Weights of a small GPT-style language model, trained from scratch on English Wikipedia.
Architecture: RMSNorm before each block, rotary positions.
MLP neurons of a small language model. Each row is named by its layer, matrix (gate and up: input weights) and neuron, and shows model dimensions 16-111. Each number is 128 + 32 x the weight over its row's rms, rounded and kept within 0 to 255. Numbers have three digits each. A neuron's up and down rows have the sign that makes its largest values positive.
After each neuron's rows, "fires after" lists the tokens most often just before its 100 highest values on Wikipedia text that the model never trained on.

L8.gate167:109132131096091109145112084152181121198106143058133124175148105165114180171099145119174153141159191140151120114123107090168014118119159076134111141134103132095119093076147098095175076149185117143150118144105073120176189076105145068116112056116158095115138123104143132112129170118114118093
L8.up167:187146146093141109160140122124096167108183144190112156152104146158121193126132193133152125136098103092126151107119114117168067187122094104154111067095074131066113080139143096127156123232131161134116152100123120125085148124116152082110185166144046102126138105168069056119142091152091142110
fires after: "\n\n"

L3.gate8:135120073104157070169174100181165171118110119051155122079157118173101157115124109133092110131119160157072140101111102122104115114099134137091149117123142126102091112114134168112180094110104140134085165065126100129127095069125116175136157154136086182126073225127140113081131136130064070156
L3.up8:164113109149121147135158098167148156126098150105176155092153121186170128181073176135167140126185170154117139122146192092121124124124128103064122190167130106150112125082142085104165116126075132106118141100109147122131119119138142169174131133129098177119081125142164130083099186156047123192
fires after: " was", " (", "'", "\n", "=", "\n\n"

L6.gate62:111152102114170089143144165132081064191107093160141117143072141180135150137108138119149125084072199151103123106136076143094110103174141063104094081167163067135147154073148105160163088094130147161112133098088113103138133109126131099122173133105108147125091114155098145176140117139118117124
L6.up62:137151192152102139187142095128121119183167132145085165111123136180120108119120155160138094161117095128079103100130103078106058103079196138167109186155091079113149149133096131092143129111068185126121182075098075104128130102106189163060139129188120174135131114133114135124122141141116110133
fires after: "|", "\n\n"

L5.gate127:104156117103081088147144115186074142136125094153183118098134084112082140137141161078191106158109145191147105096083127121157140116096140129129129151143155143187151095092095168175121092130092091114130149210169135133196140078132110069093108153129156110158154133120098149045061099157094091094
L5.up127:127138117096137173198121159155069109154127102151157093085078182149168167087154104103143096130093147085164114101127138099109142104186124162132107081140184140131130108144094140164151105109106091120123092117148119123059127070094170057099131130119076089126110119149122129128146075159114147107
fires after: "  ", " |", "|", " ENG"

L10.gate182:160114137066175129167126146107127152161064139133122151120132099196109163149075114097132189146089160116157163144083128121144107127107104110123110159154094111149112120153119165138103160129157126132133118158143103199127107095098117086066094135153154135096110120177062156089148131149125110167
L10.up182:104083150109130135207137143148155080152171091093160190110098163145079120114173115168115168110095108167130136076122147164067151131112102158098174214122083101125108144100127183128131110143177097087175149128134128144159125132140179090110150137090093133138095098172150078101167100115111130128
fires after: "=", "\n", " =", " Website"

L10.gate371:170134116106113106092100104169126074167160115101076104079153079126112153111167116084091137132161140155113079121035109108144140063136125190150126073139106133174150135132116124167132095082108139142169100104123188126131144127105133105176183132146179138080178120143121183106173134110091098057
L10.up371:145078062065144104093089141171131121153152156124109108095113088190107074179077116106113114102132103067120141118144127158146121197118151180150121179100074090126118192124145101173085145124093142091138134161139118205113117095103157132154166107133134149105206089134128134106118113138194110127
fires after: " (", "–", "-"

L4.gate163:140094127143133099000128110135181129160117132114093141092137092167143131085065121167111131143170140157224122107127100142177156088128096114138105112108124120169062090156174112144126157105048109176175133159127095132126150089104136133150134115129108135104147082113091120162144150130108146064
L4.up163:169103054174065109080209105096096123134129158143114106118143124141177113184124116097154124101216097120155139153114187110186154151153125095179123093073091093136113105112161125082159111154090079113149146128150117155122097162091142169124103124131145132132102156121092207098153126151079123106
fires after: "-", " \"", " ("

L13.gate341:166091110090137129115148123114122112145140102123151164129102169111132116100076159096118164154109136143144129147138098131129121044110122124092115058122117143078093153111122108158102135125142046116150129101103101098153136086114154106133081143144170120142149110137072228193171119088137096170
L13.up341:143143124132115189158176137131118105106137177139104072084099117125127089159099155173138064166155171161091156166099123104126114121115121207112156112142124146141085080120154211111090117163167158074151129183109186083161168104132169100094108110143148098112162149085104121090070085133165169183
fires after: "\n\n"

L8.gate80:108116146079114123118127124110092157138170109130118100108121119095124143127153091173196139119186092118154158161127184123146194134095145134165083115163165069080145206112138095121157110085060079185174152069079145161116110097125102105148149091140106120093149099181180187134133117153099101124
L8.up80:143167077070134163068117117100130130186131119154118128174103075123130174170082139135098052089080157158188058092149106091115173128077136107119148168112131169175151120092128113113129144146137067157187107104097130092171169148129131100174172154119091174115120142120165120116133185113108182081
fires after: "\n\n", " University", "\n"

L13.gate383:121126145116157085186127171172230161135125145093128135132082123223111150151129099100129091127117161131091098150134171100112106173178153123135186138097119142125149121167069114132134071148105151108141126099068129167102166220108126128099165148133114124135167148139078129153186135161130164095
L13.up383:147156144073138125157148143102094107117100120095056176103077079141133226097121128085122071151091146155211157160141151145118105136118096166169146171100128119167143173179083167161120154108123092129118096113126112135124142135121130123119156165183168150139130108162091105149089087124135202147
fires after: " 0", " 1", ")", " 4"

L6.gate434:152210117131134131143151128166161064175157122126141158169129125109144067130110116143070142134142148173107137147101129174144089163121092165131099156097077116130082149156091151107162123057149101178132127146076072177131141143104121166137134093177156156172184140110106126161095132103134136195
L6.up434:144096121094098091172128138181143115200151116129139068066077158106098087081188119174151084117102158126041128145111178092130093117102159101150123104106125159141135175163076190169136046136143123153124155083146174157082066156132193133119125163173130127147137120147128151104137115120092096153
fires after: "=", " the", ","

L2.gate327:093091136133071102139161166133029102124093100140169110149111134083187117099107125097130115135095137170144089162099097107111193085156205123186098132123175135116147123174191123112176190147158143098128121122095145120120128083128099174129135166105145135135121142196079097151142148155145097136
L2.up327:116109131126090089162152160131063118147087103179141118115116095109151114047132151105178155134061123197138101141111128150138190108161164152194111134147137172129152129147167140128180198160185170104157088116100126139119136100130111149128128139106158111134149135207109132126130168118144142136
fires after: " |", "|", "-"

L10.gate12:134088157094126125110172092131140164111154152138056163171175143112131131127141093163172104080169062104136116106174127124124126103105146141150067127117167150059090132114138119084172119143099103195116157104121132105137107094118183116126216193064133128144148095129116170115155165090143164123
L10.up12:144138095126137062138189096096142080125101165077086199127146154121156128100189100195116142117142137118161148113105166117122119081074069085105105100118154105104108133078059086137167184150156118174093111198129138083104116129130105111110157117117111127080091140164128174125070144083108125099
fires after: "|", "-", "s"

L6.gate82:126192115102124110154149107166149098126158143129081087134070138154143105166099180134160086099150094142186152132124104174143130170120148102108153116106083146081059189082142118106177157041095141092098090146113079105113184136150129128156093201115126169101136130102108194149144147199178118142
L6.up82:068153111137106118150136129157159081131150070139059094131142105169092104149156147108121097083134158095167110130118112163125131196175094078145150142131142117126114132083089168121063101118156169142085155149130111135094138113212149180110110172125128113106062109137165105198119141132123125114
fires after: " the", " The", " New", " U", "The"

L3.gate13:109144134094130138128069105141150170177129117126160154131095100200175158112126133093072134125086101233186106129110081099132162134146101157085139118096132118112133106191064090097164085122129107174128121099092081137133122117140135084163175158056127069131136091113159107068120113147160165108
L3.up13:121102209116103101136152176123175094120086081148121148067128154158109116117141069126124101156052126087138157092160130152142130110109182157179141133102098147121095114101107121114155124127140086071106122123147163062119086089127160035088160162140071183086114087103076158151160119127125131103
fires after: ".", "\n\n"

L2.gate345:143138135088165126129077152194108119106194128095185152088130121068108183118171104112154114163158094130088107088198145096173156157166104097119095100195140097171094081103134144101145123172114118177185101097190103123133116116136152077118092072163150125174175096149120090123105055095082167139
L2.up345:148103166096114126111086107144123099095177149105206153113089105147101099110185099111158103116157103116084135074185136055188123178144180166112089128156172132136102069141109158053133124129076129141193147080172109136098129102142189065142136125121151143128153122123129052089135117091139140151
fires after: " |", "|"

L8.gate201:121159117157156166148139085126110078155117163149173167106109144116169147132087091121130105159166099117183069145189134079144141134139159141124137099139087118100102056132124184128158111088110123144119087112172094123109147126187137118147138121201179167164115152167031122158164077128103144174
L8.up201:100169091137074078115202182105092127103097126097124137143164163120107161175065151118204095111138156121105154199099156148122133166053145097098098135147131097109160146113132097100132118127076116210164162120154113152145138058075181139218139094053108135114140160122123135108066147158147067118
fires after: "-", " \"", "|"

L10.gate368:127119123123136166134111046152142121100108144120094119114113167164186118110096148101149111081106173146166087149128098155147113085080159079111102051127099123117191085146112110184151119135100162169181070194108103138091133078130168090116106102174122121164102087126091147143103133093175105140
L10.up368:110079205124115156123094132111154073123141155180151146079150093123108140137060138104166118176153171120095089124114094117101112132132180139159094121145120075110120105147121200169131171200166170171182104155168111120156153108125123157102121122103098172125118117102124077100153096113150108118
fires after: "-", "|", "\n\n"

L6.gate260:160126099090171096137152164125131148196116100146102074167180116083112081116114117101147090110156097109230151125142110113137144099105095088129127138133089192090099127109100108107123157087119084098164068137132097176159098066080117142154118120132135161174134130183116093075097083156113131129
L6.up260:097116156132151172114180124081065080062158124221145185137144172137106072124132083082156114133130104110144182109171140074102107083092135151080092146073116148134121097142103071143167180086124118124130120104131096161105112111112139163148126111157133116106153084149117109166116067108106117108
fires after: "=", "|", " co", " Ja"

L8.gate142:127119151099144098133143152192077172109105102149125076132158106129124112118130055187097102198110155069129118131121110103120159122162173061156166128205134109175149055113124134104170131118073083155121097123089086151085114123157128133124098100154094195159110110139080095162117153092175123150
L8.up142:147117104176138115115095211159108136129108098146100121137169146138136083099183111111181087141089178138113143076128153109165112090102102067189144086107115124182155100146145145113131199104121141137186106130071101068141080095106160131203086133133104131118065151100150092173080148109098076173
fires after: "|"

L13.gate428:152096145142104169127141136135146101184135078085150108127187155119154138186109162101133175149110173115167120154180122172108089120103130143151139168021097097153156083130085099170089150135109080176100095121081188123196149071158164131175150181102173128102095115165110174101117169116112116075
L13.up428:070145118163172153092197157138086119143070143114109152189119138107111169074101079091232142126041177104124167109125107139104131080139176147095120104150157136114139103131176185139089115147167134127125136168101106133189109074167200118131094145154181126139103133159155141211087102141126095134
fires after: "\n\n"

L3.gate214:094180168122129118153042106158136122159137171122086079116104089158173140092219177129087072137122084109155105090102100149115142156156157133135133094120155159144139080103164144097131199146099100166110126165102094151083126160193118112121088137187114096101146138089119132131061143149094168094
L3.up214:114175188165126167152109142134092146033105145173106096093138100144118079099207128130147051110095100102153072127139113122118114167146123133154134104133133126109125092085175120106157123116088154130132128151102052155121131117171087144165119122115144148100090173116121143129097156162165151106
fires after: "-", "|", " 2022"

L10.gate159:177158069148128153104102124088110165153117153150115187126142165096187156146082147119164143160100113119175097119124131111156056116140093064114117114102078129218133138115106126171126115175127123151113150178119074128165151084122133090077096127092091076145121114123070136156127079065107200108
L10.up159:135094168126146153186155092098174069112080118139081140105099126156167088171122076089154191143070110205122105148059123112135129114206105117125176151079135099118162120132148208123099137173187137124113111119109168184161174110143164140135125144149152134103080134132145175133154086188153091120
fires after: "\n\n"

L6.gate76:121082122112104147160138093075123164098166068101151132145098063144101175175136087102117189113096080108106150129165111163100139139143171142142135096176084125074162132131142215111076163091134141171117172075162112043084161094102197150179133127112098125110126098115102177133112051131142162067
L6.up76:133128163152146110155168126098106098147136199173146135119141145097134047100055089099118145121150126138160131166152110135107165156085118142158146204157081148146089179163161070137115070112115124122188101111026134129115176159149117159136113085106169078108130160137126102086088128157112119125
fires after: "\n\n"

L5.gate80:103111188090108099120169146148139122140071157125078164148122099072126109125143134193135074184071104107131125163081107116128085154097136147120122124132082160143140133107147113117180119098119118111121118166112123112116110091234190121140148161096081127124149050036105154133140141103137155145
L5.up80:080120132105120140128155137184129115112136181130140139121114121117141133096099167073103083202069119157085160137120181134180128114144151149136127173077083155096127088120144041115117142107160099132100104121082142139135093105154102125145130159124046168138089060098190155143114134161129149132
fires after: "=", ".", " season"

L5.gate105:158103090153036160096079168128108157073136169141031113111155113152087126154088147119184086132184058138105127182140138140159160157129177150138156118127126124111154104083160112080144134138071209130154146120162137097173122083170173117162104121167140128116091125152112157170168107119086142150
L5.up105:160112165142151147089145190163142141166149129123165169184157183088078112108095130131107059175177095090146094158162126107120122094147152153156114094058111063150104117180138082122185081159124120116149155137177156131127177151091107112127135159183134103168101135092133158161136154057144120139
fires after: "-", " (", " \"", " ["

L2.gate442:089091109114145150153172182170085104058130112130125111140156120103126130070176071129143072152119166160090060131109110123137140156124146112113146115090146149115154153132170153112169173103206123113095131127116151198102104170136144148098202155108121111152121179114159168133124169093182126166
L2.up442:169156126150175180111158131152094123144116129075098051164174124074096194138113143101111188093129133154149158154148066179238172123132150162158133092093126139109122104128144149133183098118070161142141130146107135167164155128068113136111146163138106079164076155145123107163117200078178114155
fires after: ".", ",", ";", " |", " ."

L11.gate14:131130141104110140094165166145135124149174111143051132166149109131174173150100131110145090152070100115113122120104109198118165077089130157108132136104111115131148121149054122132136130074104120155099043135176138186160115099125152126066116170075109093105108109069146103072096117138170144107
L11.up14:158146069061172164145136130139074144142126125138122070158139124143163075153060114134102064164083109143112146112109116152157113137142140110100112116154140085162148142165126161088094133148130185186069148167127189073147131160143098069085133102091147090117098094146160169120085124190125061141
fires after: "=", ")"

L10.gate370:212087065101121120143087115149116153164066111129124207151162152143100101158136104115115123094115090100121164097143123064117144111091115171136159140132164141130158076106140157190133141151130060146122131074149138115082142149180140207162133163116147119124106136158095120062160088101119213139
L10.up370:138123157141059103147057154163117066101131146136127107139121104115088156117134123092157144129200164121163167078096045119161085093099123080037087081103136089140099169047139084092177142162154100177144146107131122093162110176136108073108096159099115105117093125121127134142117154097169060111
fires after: "  ", "s"

L8.gate270:125128136071035092150145135136115166129101128166131137112140178065136086180105127161115131168209107102110143117147175141127066136105101098132124183161080156133143101086152144126095173109102124146144143115153156136181099113124148120136111149135178120114156129076151162126070131050125173089
L8.up270:146125216095117050127129082135140130048194164120147154145118171106172221161148103163117188128124128103084189082118116107157093113126115068134122150093124148095118104066103132087103139070148127143169158096134126136144073159202096101155145141137198150132134147106094107125082179118116155117
fires after: "-"

L8.gate25:129139106131124157120169126126165126144140103184123120133114159116125093150119074093144119121128174161217093175154135127080171199138173125140112184132123138105158110187163131132163104168123118113100092116203082091153128113167110181180051130172104161132195143101133135100153122106178102157
L8.up25:132103154136101150149149122164122118115165118122132139130075143105129087135130108100168142178144092171090125137156092117096159140152113133078144171079156175116087104079125066084081104104121134127172154146156107141104089109104157095126131081111103053053052173163154163110076160106131172098
fires after: ",", " and", " un", "Se", " Al", " ben"

L5.gate226:179088136176110111143103080129159155102167135108102155145143149149084143166130152092135148131112044054132184126117143185082100096136124157162164151058093073128188115099137120082121163122075152146105160138152086080129092126160125135165137109121180153119121083148130143159155123138193186138
L5.up226:097156123151094143133058165118164206125172143130136108136134143155107070168080157126179115122109084104148136144134113144098141160057159114153157202129178098094148150137111135160153083136098128149134074157162145125162120115154089144122116128122096089132116090119112080117112184165097206189
fires after: "-", " (", " \""

L4.gate304:142093067129169090124125069139104222166093098120128151175123111177085120155074139135181162135193087126182110117204139093136146134152144137150150157163128062092092114140186116117130152102055153103158124126130147140126138128154105095102052096150124122163099102152099167105147154115121126214
L4.up304:147115090120113142151149118124138120172133171147141191103104173148124080140081183126120144132097140178139126143075100120106113063078148149117102208132104133128106123135115079127098117130092144109136107123142130088201120166115139113168102132151059130133140107142197222102131110114112133155
fires after: " (", " inter", " Inter", "\n\n", " bon", " votes"

L10.gate369:053098130094121106104167122112140066173118134113142127103129129137114088142094196086120058074177103167154082144161190149171138158137152119128105126072111104061133113119111163184176151097148168118184147125104106112082157072163139135122094109094130101100169138074149202122113134098179117167
L10.up369:142117133117146185099122128132115174178092111192136120118097071096138133170088140127151138103115169155111095129159069152106127167079140126092153194103154147135052129127134183146179166166109135132126151163153087112142138070138136127144141102224113109085068093116173150126105111154084112153
fires after: ",", "."

L8.gate124:112167113119097133152143123132115109102221113076091108178145099143139100121160094141173177163117038112147165128188143168151114134074136127165157126063118129144157087145087195133131131157110129068115121117092084144109128088136162059112072146154097121088136104192135164154144152156148132098
L8.up124:156119100199142091164135158127134163105166137138121126088139181137143149128162105125149188127144127118066136135089135159151116121028144121075108126076131144139124100137134130132126098118180110085108153161090091098128104105095180126131092047208116154138174111172155175127105097151135139191
fires after: "\n\n"

L5.gate26:130045178154094128117110108144100085089124137151167211211153120136151170135120111139152138108125147093159099180107111105145092161150092108076178172119065102123111059142145130142165105094126122138090108125080114175073150100116129067149149113083140086096151074051168154161117166105125161072
L5.up26:144131157148079175156136104150130097096121138154099131110126127125132146148043133089107128149083139100135158106126136150135156118182171094104124132152171066106196144084083135144036124130144101102125094116139147058119099188161228112151087116128128101081087091192168152075146067108137142100
fires after: " =", "=", " life", "Career", " career", "ion"

L11.gate382:093116110192164131140145078129163141131155159163112178063162106111156161124105149113146042134121129165109112153123183071111091075176116109120168173124110159121117128137131124140136120095136160106133099088149109053104124160144124077081130171138155122108186148203101176099134110091159140172
L11.up382:122142152138120101143112083150098088136095151084114145120126137105112155186108137131143179104082155156156151156161188100182191134129044127135135140164164086146147118155126156134146127164099058135213164116116150132157159105076154170111177116122138084124136122176103089169110120168133128088
fires after: ")", " 0", " Total", "s", " 6", " |"

L11.gate8:133069123135126111145109157129116197096145135099149142175103085119137169107133094150134169212150125139154110118167085146102160078066124074146126070127102183121159050120120107084118077150123138136083144114195171092202098070112137038131117133184200120116160091158101158175120103156154201136
L11.up8:055163111148142132153143081113079084090175134088077187135117203170147184097119127128148164148095110120063142170110142168075049092113124167138130141064101099033125070144101109114126127141170091136134100140134129142153133074128073070087184122153124180102070097099146129152129129120090157146
fires after: "\n\n"

L8.gate123:133088119088092157130083098097167172134116090120183125157098128109103138137090175136156194141146097164094107153115112123046090102167142134129162133096108186126148125152146164085134089155150121130112105092115129111124159105114186068193132121129159133150175116158129177153088145096140123095
L8.up123:159125135132165124043088153131147131115153171117141146095095131123095116173165172151098171094153135150137085153104083141120098136130100112110209093150102167142174147126112163101079167085137105138146183096136121112113165147092138185102167221125125137135079150151049130125199125096181184116
fires after: "\n\n", " Gold", " Par", "-", "Gls"

L3.gate446:104137148088168071154165108151193122193148139143129132125141125084106091147123172123149155098092210083082085082134100111120060096083176201146159191113105088113124178074116119144119168137115112086119180143090126102116144124112148132152081119138111075162111198170055128162124107143110134139
L3.up446:175160064126124063149201150111090117138123092132119096084138120104133129151138125107180151115150152112183145108110121087148059138044154109122090189108110122126123089128087102170121137070096088128136158143166136094119109144123136148122097122172134113091162120131132162122094095126150137106
fires after: " |", "\n\n", " (", " general"

L8.gate11:112137161101132144172151146113089124123150093120106134175139110079102210085162088096095188154135117106156180124180013097125079102087154183135146089132136144098178110178160165152125133179161098105094153125107130098135142102186151078116149145140095100121108118140104122183118122152147123127
L8.up11:119069103150113162099144117141130163121200114075172121104117134179177095169111167098106128166180074100132161147144048120136110129132124102139129111161065119156165115150188077111163071151086142141089101132084145150119147072117166122164117074120121121128145128153107133089110144131077185133
fires after: "\n\n"

L2.gate27:098177185115096092152114162120107135144132180156136158145118162156143188125115134183063157201135126184069174165132121108145159128112119134157100190132193124181099093127106153142119136078172121108145182112142093119104112095118189122084177119138139074140151102160081074069082101123102096104
L2.up27:066197181108102089182104178167136101148118143196149177112109100163125187127131171158066142125146139149116169148118153093193129145123131138196123141113222096156149076103095127162112116092160112089185196138159105125158079125113168128142159119173146085150157094160117083090133081095131137116
fires after: " =", "\n\n", "=", "\n", ","

L10.gate376:139112097182125107147119110137129173084175136137110167134156156075100179127167059144119167121123143088078151113141140163171099142144149152133207078183130094174189108072130140123071158142095143163092111133148111106091130093150193093159107152187096173102148121090081156170167135088164190146
L10.up376:093141119215156115122136176143144150176128154100163142141144114068125164112104125133131122161143138144099135104096174136146125164068084147094164098187120078174158083125127092099064072116081097164131078107141105140081138110085101112108085112191132173084173150099058137128076138064127152189
fires after: "-"

L8.gate79:173115119116153200169109089068134152123108137171117092153212102073112115120097146114152134113143112110106128134065146166057147086112137150139095178167071127138119129168154121110142112061099135161130169112136165134130103073197188132156129157099176124158125110157124116103141127093159102114
L8.up79:113146130135080152177119135172144123149121161102148176107104144177078112112191162171164106156135120127084178122145155072137125100083127129148096124087181138133082145136075100108131130113100105191116117159089102166145099123128143143147216124158132152158116084080168160157042082168185129105
fires after: "-", "|", " sym", "P"

L4.gate255:133197114142107133157175145148150178096128085125170131177101091149126121128114144117172055094109095120138160157115143107108116104101091119124124150079143158106117116126155097148129156123100111137164159169137091134162086119085137103190142095066098193188037095080080103100128186112166173131
L4.up255:128151146121108133178138133144047127047102113190144144135205132153135148055109129079139141076074051118082079157092150175111123158191115176143192137100142107098127140134145139118119153157161133139091096137146122144088113078123130108140149144068152120105116140112078119058158156153138074172
fires after: "-", "{"

L2.gate376:092106116087073149125082171136115085092102120157130137131129083072158158141129104120161082147130142106087111150132109123132130163110115123113134093094249120087127125140184183092116189137169050102102057146161136136144157179107046179150178172134130083139097134084102115124160130105163080120
L2.up376:099128104082101137158092161157113078111061106165150115099143072091178178138127134118181090148129139109095113143129144123138149152152115132110142093119242097063143142121180161101107225131153085081081088123155146145139155180111053192152161157153136080131115126088111109141163123099168078100
fires after: " |", "\n", " (", ";"

L4.gate447:141176094167140156148128076111137087092096176120133143112164119209093061122168140111072126105087042135098106128112134096073088080181118097142117167147092110064138145107192088111107181082146162131095130074133150148074138125141105148114117107178061182126139163079121121088140108188103133130
L4.up447:114144139093143137160147097092177087147134085098150193153116104112132163105147134166067103086058160130171113124118131098105182147127087101113103133160161134129121108190091152105137157117105122120116113181120132091156047106133145125124103121133109160143139151098202164201153167053133100047
fires after: " the", " The", " •", "The"

L13.gate78:127135158157143131120144111077152152110135116144170151086147098135118180115136130113103173135122075147150123129116128089126103140105147098146125142143064190042083121144159057057118228161188160101120139099116118091106132096115083133184079143086175130130102131141139150090120132112091117089
L13.up78:166073084102164145138126130085109176135096079149156077135135145115160115106151135144084117166109129196094162167194150130096136164113155149193174160129089093121081154180186133108162113092075095079097127203072108155136146070117105117133188171128159104119099099141129111137133111124152142134
fires after: "=", " |", "|", " No", "ept", " Ref"

L6.gate156:165115187066156160141189161070136145156130115113126102115137163101121150162104091061108185143137091118180124131092113141179194206113172159117112139169095170106138160126152125128199129138086068119149105135114078146127123107099156114141192128133120159104137150125123075110178173158088115122
L6.up156:094176116176130156159138035100134078145151133119106071101134151120086138106163159161096156111125148086172128217135125166122086153166122106154136082141087070100116154121125117087197075095146153153143183113146107140111109101168147107190121174165059115147145156136161071178128190208150081130
fires after: ".", " the", "The", " \"", "Wh"

L10.gate117:161132089096123156086143155154082185162156198100147140120144092116105111146181076136140145128099082128040198147144102132103107103152119115125099128088123147094148096110106115091097085139064092091150074144202117101142097145074175140148153135161122138143145134081132134134137131074114153046
L10.up117:159089114152135138147187082100141117145132117086084171066138104146099112149126113194089166120105109136171118158156126130165117090141100120116100094144124161094142152138100157111142186115191152138108147083167108167086137190095117121097132159169112137120073078141134071144140156184113119135
fires after: "=", "-", " released", " Production", "."

L8.gate224:176130097134181122129134146121097127077114175072079132127133111113148137138083116130135170162148180118114118165204180093123086101044159153092124145135090168163114119142128141198122135186153130121142176127124147135136088100147164129126110143156168079173137131111060194162063106087174105086
L8.up224:095173111185112150126113152132108162172131163150125155102137124141144110153091162127138167136156195063126134163142161083111078132088171113085109104140135154114145133053158100141129156150074159157141109147077090145111104106113174095180155130214123138106090168185130141151142169141075093165
fires after: "-"

L10.gate408:096176090122111129145139124099117131129134154118090160141129119130116180134146100217148148144151136077155114070096100128092150071096186163145178108137129116116143136184122114148125154150114103170090117121087113088194125074127190079105117144118126156082088126137125160231116148195108152157
L10.up408:104127101128066115146183131154107099159155172155105134169171091089136164125144130142128119203138113125114165152086111090116175092136128122159086147126115072103146133218159085125149130181125113184054101104115118085217124081126155111125124131180195081074085098185121122165100118089127102167
fires after: "\n\n"

L4.gate122:147136148135122103131116070100140159115125165101090121110144134141120177138114194076137130131159079079098135165132165116155138090108138125153120145138117092147165145134129135160114081194120123144086094141142140185108113110211116171212085094082189120153119138096126170152047138091120169074
L4.up122:104125088128109103113091129115163148142120177061053108132168117110100093139087120058163129124173098133152109125106157091171157110125064092048196096104115118097128081120146088186083115111157149128122132174092140084170164142112133169150093117108159130102121194080095167078136153115132149093
fires after: " (", "-", "(", " Un", "{", " Ind"

L5.gate309:184146124076077130137131129120154140177153152121087164187117165152140110077114109059101105150147136062070159106088112167131171145118144154101172073098113085091135151114125125155086142102138110157193146130142138111078075114103129065156192183092102127100135055098118134136136098131118136075
L5.up309:126126117153156115118119162132053149146120160076117134167129100187120117100118095120123101136102115152126115154083194143156145176134170100174114150114183132148131135118104092168098087119097149108106151100134110124146066101182126093150196114060135078059123126099145140109065120132078137133
fires after: "=", " =", "P", " elect", "\n\n"

L4.gate109:121121155127127112175133117139083112108066075100115107113170095123182081131185158130090187115104135167175153088150086143186136200144113113085186162063113181062105118126142136083159186151143104095161079149138132140138141085070162101103086170134144153104143099136184134133150119099120121126
L4.up109:158156078096130185157108139161165149102145083165115118127087120154159104113150094168129082134097118219168152141089158151088162141132188114153131121106167173178151154089141134064146175137043149116122145143136171125116090089150169114048148115109143128107140153156156176168167188204095080143
fires after: " the", " from", " The"

L13.gate380:110107110115107085147160103088121058175163147146101135138104178169166179147203135144108156123154090081104105156107091131139124182126139169146177118127148125130188139158081161192132099150116102120114148228106121175114144102057137083154100109149113144125111165083133195141177145104140059125
L13.up380:065120160093152135146145048092129136123143127098092107079115140109144130060169123097084163163099076140187140182102155095144141101140092116158094141152119120117146047081109164146159088138174032141076125138114137172120102117167133130126208155159083172176084150113136103181137131166109079127
fires after: " He", " and", " he", "He", " She", "."

L10.gate209:154143134055175163104136139156083065143124138133079123154160138078135167130101103123217191111163138075108111143142141121200093132039143131131132159093120102146161146148145131127113168133143118125180137125140104122140135067195169069139112129110128133106149113181075134162075170162105044104
L10.up209:131126118064140164147132137160169096170113123135178119156181122080191129161148160164173102155194119127140171076172107103176110102049123096118132141114076144144090135172139101168128113114068150088167095113053091065156165105144167083117099172152154100116151119186131133190124140124121123129
fires after: "\n\n"